MLP neurons of a small language model. Each row is named by its layer, matrix (down: output weights) and neuron, and shows model dimensions 160-255. Each number is 128 + 32 x the weight over its row's rms, rounded and kept within 0 to 255. Numbers have three digits each. A neuron's up and down rows have the sign that makes its largest values positive.
After each neuron's rows, "fires before" lists the tokens most often just after its 100 highest values on Wikipedia text that the model never trained on.

L10.down437:130074115110089095143114167105089122177131089103133192188176125137155127130121102150115125117129077073128121171148069159184132124161137145125121154211121097125129176109117180150130158148141166078108098116147134093117099193114162197125150126178165138162181114112170105081165162124183125117
fires before: " ", "1"

L8.down612:116088097165116128163161104096178128106142097188149174117065119103155071111137103058123104114105098125095155111121089097096140109083079166125110124114148130165047142120100147144160154112149183129192146103079103123197156162139128156105159120113148088113172106156098128123115132141082083140
fires before: ",", ".", " ", " |"

L7.down183:129140092175080154112121154150131113107141109118098124129134130130161117177132106125123130129123139114191125133104060104029088103177167077113105120163155161144093132106129107063134175111094119143106141128146153079141150122157098078190106112145154156110085114072056069065067121115127151106
fires before: " with", " to", " in", "s", "ed", "."

L9.down527:127137180155090154174120125144179143153115121113097122147073158149105127102174120104159116098154151022158138161131152138162147132172108158099153093152093148126080104191134091116119115163165109100158117179147110128119098151110090091104131128139134189146076137115171121076119168135136131131
fires before: "1", "2", "3", "4"

L7.down53:114123097094111134168121095090098161154066140147184131187119182111163134138120115138144178117069131125156140177172076135163133140099107137111147139155118150114121141110064101149148139125127162112164109135118068048104126143163162124118100139157109175121118104112060144109117162111123122117
fires before: "-", "\n", " "

L8.down1:190115180149082126187127115142125186143122124126087117130138144090179110088172188106088177130108137133128112168097122109097123120114094142172188129161098127121086118141130088136115115122110108129163163104141106114134141128082119119170130128170140188156146142071137162150144169173130120120
fires before: "1", "9", "2"

L12.down625:131150146176123134146108103172126124179130179151164166216122136112147142072142141178132128078096158051121149139124173118104128142150069091163113121112169117121098104128107093167113127130129108137127198096138119142152160128171101212111164146194086159132073170133196128136103142097176193116
fires before: ":", "0", "–", "s", "\n"

L6.down692:138150158134094144165098120200134138153118157130129102123050185177187114200084144128092060126179111168163091103155070061096143119126117121118086116117142101149156174153163124124164142089075098123074143146115125180133138101126149138122117118095103078083125094138086142103118163130115176075
fires before: "0", "9", "–", ",", " |", "|"

L12.down218:155084097170120179111154118188161140161129142162181137153119173150066138118115163097161099122168060081095135153171048133146136081133072142111157126149144138122184163144157091103135112132179132083146075157109113158134133141096180169111113150102175150125161128150106149077125164118115105129
fires before: "s", "ed", "ted", "ing", " with", "d"

L7.down698:217107146089125188166102137160215135081122116098143172083122121151101176119113162175050081099140132117091073094105108150090141125071117107130123139129098147124136191147115091111184128105116118120131160206165141127133133085142109069100186121147109119121094106163089130053177103112130100088
fires before: " |", " ", "|", "|---|", "|---|---|---|", "9"

L6.down212:178099127088104094145104151129219112129179163055123151188098142083139166148118119119096119126109081160108110129070117086107117119138070094129090146092122199182122151154141125119196156087155163123156130107115196150149086087183128184142091125181156173115152141099067134090092206115067163144
fires before: "0", "1", "2", "3", "4", "9"

L9.down26:199154169126123123134117113155133119145089194145099116146101129132107178110105145124132088073091156083100137087133171107138155031146116124163111149130127095111118058177142113100096129112179156146173153104144067119140211125113154123179089077086128169126162059168114144173085156158127151196
fires before: "s", "t"

L6.down423:147100152086142166127160140123068200099121091127123135094058145078081220124115154120149127091167111155120106144122119136133129117129148166088136073158104140118148098095147126137158140120126137119126077075101126104119134144128086115070096135132089128117145089076132083168087147179118117083
fires before: ",", ".", " in"

L6.down239:114129131080166081121114100197171170095124142064095114172139130149102151112108109138130117176119109140144084073117060128130143119127112084095144098085143116078127124124096082114105152139122112154128122159051107079126147089184105134115200138116105146141186089045101107117111190140148127121
fires before: " ", "0", " and", "1"

L8.down657:133102127090168150153156132085117174088099067118079180143127096156136166214163117135091130060130133099130158116091139097150102134095131133175130097150094075123116166126157123114113132090100093128104150060107122180150106098067149142186222143137147124094145092131139124133124093104131114156
fires before: " |", " a", " an", ";", ":", "nc"

L10.down381:198153099123111180147175054064157140179115107094176171106043085082141125178171132121117136113110101144080191150081113149124122131130147136078166134162157100103140111070138167162171087128058096103144126131133075145126124150112158129113142078127142087099106110109110131156146130072118109082
fires before: " |", ";"

L12.down9:142165120121087131145123098112081073176124154165098146140082190132166072147084085134149139106156179129157177113127139146124110142141123101153112085143111097150124124123165111146101225227050091162103095134142113099074156104182145159128143133131170126088102140121115132163150119096105147085
fires before: " |", " (", " of", "N", ")", "al"

L6.down66:128097150134106172103108170134156122166099153117105094161145137154076143069078097108159188146114113081143067147126150069186104096105141178114101154134149178176134121128156182181135144091132115115130144193087135128119115197099086098137156144166173122147112090112133124068162132117135086098
fires before: "1", "6", "7", "4", "8", "5"

L12.down132:101125144144179128108154168161106150125110115161190179174131145116125113119081082110153176091116139121149132137141171136163145135145121166174131149147149180131141136154121164112070106146152084080149048111178133188127174148118097245147145146121143101154122063121099122070102100160130167189
fires before: "d", "t", "ed", "ment"

L6.down413:060130137069091150155161105108124097108078083133176103136122158134154166128165153137137140138087107150124113151183130143107115118053098128117154115149128064112074115127149117105144114160128114152182160124174156133085122126188110147129105078185038190174115174102150109111120131155131116180
fires before: "\n", " (", "==", " =="

L8.down689:073174142154120072122147122151147186222099144110133136134115107097106183137100155152158177110135066136121166067114106125119196091182173073103109115150163109161093085142037149071150145133169129127154150141117165155085092078190111130133108175098133101184170174127103148140119183104143147133
fires before: "2", "1", "3", " "

L6.down554:112170135166157126155127176153066163113095138101131156065130147100141114144119176132109069075133170162120109101077148147126152110145168138128147080100173105105165141130080172139117121088096142108189073135149132077140146089140069120103122161191146098110111074160136146053096137148166142096
fires before: "s", "0", " |", "8"

L2.down77:167186113147161117125087074103183128095121104100168101148113121092101122079163116149080027111139146077142145153169116102087111074085133086157105219150121113175109135101135067089155128128207141165146104098154116064107122165096130124141121079159161101134128144139172081124108139136138161175
fires before: "s", "t", " to"

L8.down364:127117132129091052123131175127066084094125154154143118115106141186142128141111143162097155135098074095083174173140116161118101126153174094137141104169131112118116092136137092090099164088074085138141104156180139137173125111129113204096131177090118156085086112072118091092104110107137120065
fires before: " \"", "0", ".", "1", "5"

L9.down654:154111140157134114141136097093070106194132150068082129189112178107162110123131131164095119123129148056168114172136165138117135113038133134120110146122119125100065125116213160125114160143118103136117072125170143107099075122135144176080145078172149125112149152110107112074127127143110121146
fires before: "2", "3", " •", "4"

L10.down90:145122127127144100121120088114138120170097103138083086171150149134161071155110150137176114074115172092110092160124170209127157116164101142098159118132136093166135055173106125138122098076073129164107145149134152087137123144122122153114153145117160173137095134114143141172093175061111062108
fires before: "th", "0", "-", ":"

L8.down274:118187084160092150083173147116134128146105092081114150157128138120100095150169178126133187123146144117059148092187134164148187143117064116150165138157163142111175144145163172176107122081083148186130111116098158184124153142132147157111142116161119141123122147135141178140082138123139159116
fires before: "\n", " in", " |", ";", " to", "ing"

L6.down72:140145125135117152100182178081149167174136172133154089137166148104161159122094132123154133095174132102127143099137077180144090174143156140117068174161151093151065151122123128130126181141113171103106066177149131104132180156153157161132202174146190149139145109110089118117125135085094131097
fires before: " \"", "–", ")", "-", " |", ":"

L2.down518:106121096135115132119147097048114180093103131156189098101135087077142141145164112125147163103156087101123116098105144121189168130124097143089117159129115142125162151109095103137211132089142151130206158126153068125185064089140166184091120146137116159164159120090172164138140170134131170180
fires before: "\n", " The"

L9.down342:133156166170133172102105172054157143118091117138085130148142116141132100051140159171089086181114180114147125157120130157125117145094109085118115165210070132120087080138222105138184118143122127172140133184166165194106095116156133044092165190122135123115120194137142147063108112102066096164
fires before: "1", "2", "3"

L7.down229:108119087142140195082145153150124164092074124159085138139094175059120130172154111162193112092113142135132089126098107122132112137079120131104174088117113200139153089093162104150175119156114193121150120169073152119094158148145152117144140153101100091102136105147081111148085088161102099138
fires before: ".", " of", ",", " |", " in", " and"

L9.down488:091149166164137108087100158108116108139107117091099170204128171099121196157070148084131115144114143104114053117118091080095095132151142109157175153103103161098098124124158142096166079143131168121120203165087151067152080136147181139114084113157179135115157147154159138075127159115101096089
fires before: "3", "2", "S", "4", "1"

L8.down424:192035169127133123087136110096147147132110164124095112043097186112136183120144169131178090163203058148089124162166163199073143139173109076122089117107144157125141158107170099171135147183136149151142154033114125110169201118167129119075100176109105115135080134099095158135123087104166062130
fires before: " to", ":", " in", " by", " also", " on"

L6.down252:096133136097158091143141107103130171178124108132171141140136153038070168157080120139119091115197130161155131130096078185089158134127118153126174108143128097103105119118136164128167171140127124126133123096114103158124154127149120116164144134142110134117085103165183144138103116078145121161
fires before: " |", "3", "2", "1", "4", "5"

L10.down184:161145190118132189095072099137106163180185097147083129173080090127172116124141116125098151131163212135109079162072155107170119135164136109095167125097149154077076150144144168106130104108147124146135169095089102090177103156176171112111077104188123124111203173105097123092144116122107140129
fires before: "3", "2", "4", "5"

L12.down271:170190097134118078136125135094136109122095126128137141175145153140155133161149146126138099102099144191162095126125149104120139150165030068161011146137108156113183142173139111142129098133189141137079121111076129128159164147159121218127091123156067133093144106126140158111106151111134171174
fires before: "0", "3", "th", "9"

L12.down201:182188119114156093103122115120131092134121159111125168106098157137114129113114135129166137101119027146114061105151085133116166129160128116071132118172140167115085145068074117146060161117134122137154147154131123161196173081172108153117111175101081131144153115090077114071127149124146107137
fires before: "1", "0", "2", "6", "4", "3"

L9.down359:111141154149146105130146085066094119149054097109123087079191112096064194137088137097118125140118158088123136147140097127109144144128103106089153139141076153127171120139157058124156156137145146169137143150109181187115179110137174130101074103125104157114172101108080154132079123119108186139
fires before: " of", "s", "2", " in", " to", " was"

L9.down236:094088103148138164113141170038181134114173133133140123136066102115163138070125141129117184140136077192137079164160055136105155114142163207171072087166143149171109148107151114139140166105104174107154143148117131086112169162100150163157115112122162099127054129135113134118054163197105147092
fires before: "s", "."

L9.down210:072134137112151110097127144218098170079122116121101132088136108113098141079130112113155109118161146145111154107154139161198132081143132142120174102102125129173167094095111151165126120158106145090106112055130089099120125104138152150144135132204149150189135144096094105051146137112099154146
fires before: "0", "nd", "st", "8", "B", "rd"

L7.down551:112171113071165112080100132180152091060128043136141210133126105231110131151128179184155148087100111146108142136124070099168106123101085160115068139183148120119121136158147176170115138146109167051122127128150110146113093147121145148132105090141132125096141145157080150146070090131129115096
fires before: "0", "1", "5", "8", "9"

L2.down93:152187107138113173159130123136144145174170082153118098111098150086112111149186115147170194130143094156102154126103111089139107119095177085133179087194123152101139101102133164153094125113139167132205185122106057186140130142106146143113168043131156141130142115105123115168137113082132117083
fires before: " |", " (", " –", "\n"

L8.down489:114164110079150138141097128128071117103108162101126107142197067139135119129143186078142128140114104175154131159132102152093175142119153095113179100119108105113109142164137090162152153141078145141141106160112134152121147135146146177085085180133163087083153138125089154104080157169108083119
fires before: " as", " in", " by", " to", " for"

L7.down581:113122118098114123105110129105091088123086109108134099120120099126092161057160109147133141107137137106096086139107099139136125065071102111101102084178123121055130203163192122190147178084149101150101170111204115112098053177175129146114167121161113140078129097111141102160115155160075080122
fires before: "9", "8", "7", "6", "0", "2"

L2.down614:091125149168131110139192033157081109126145111167157108187164098135161100112109106147147140081128127107123138094122157158112175113179156127106114127135075094150108141130057105125141182123121081086119147115147113114190106172102152205109121126166105093173135131144123116083116142143101122192
fires before: "\n", "1", "2", " ", "3"

L6.down420:136149184137130092166169110127117125126127139104165123135160125126118144140087095112065096160164135121137145071100129078123144155177203159138107162087115117092102154084120003125148111090204128164127191154113120181201151109086169139178153071092206140063115120141150155110138143079146176137
fires before: "s", "El"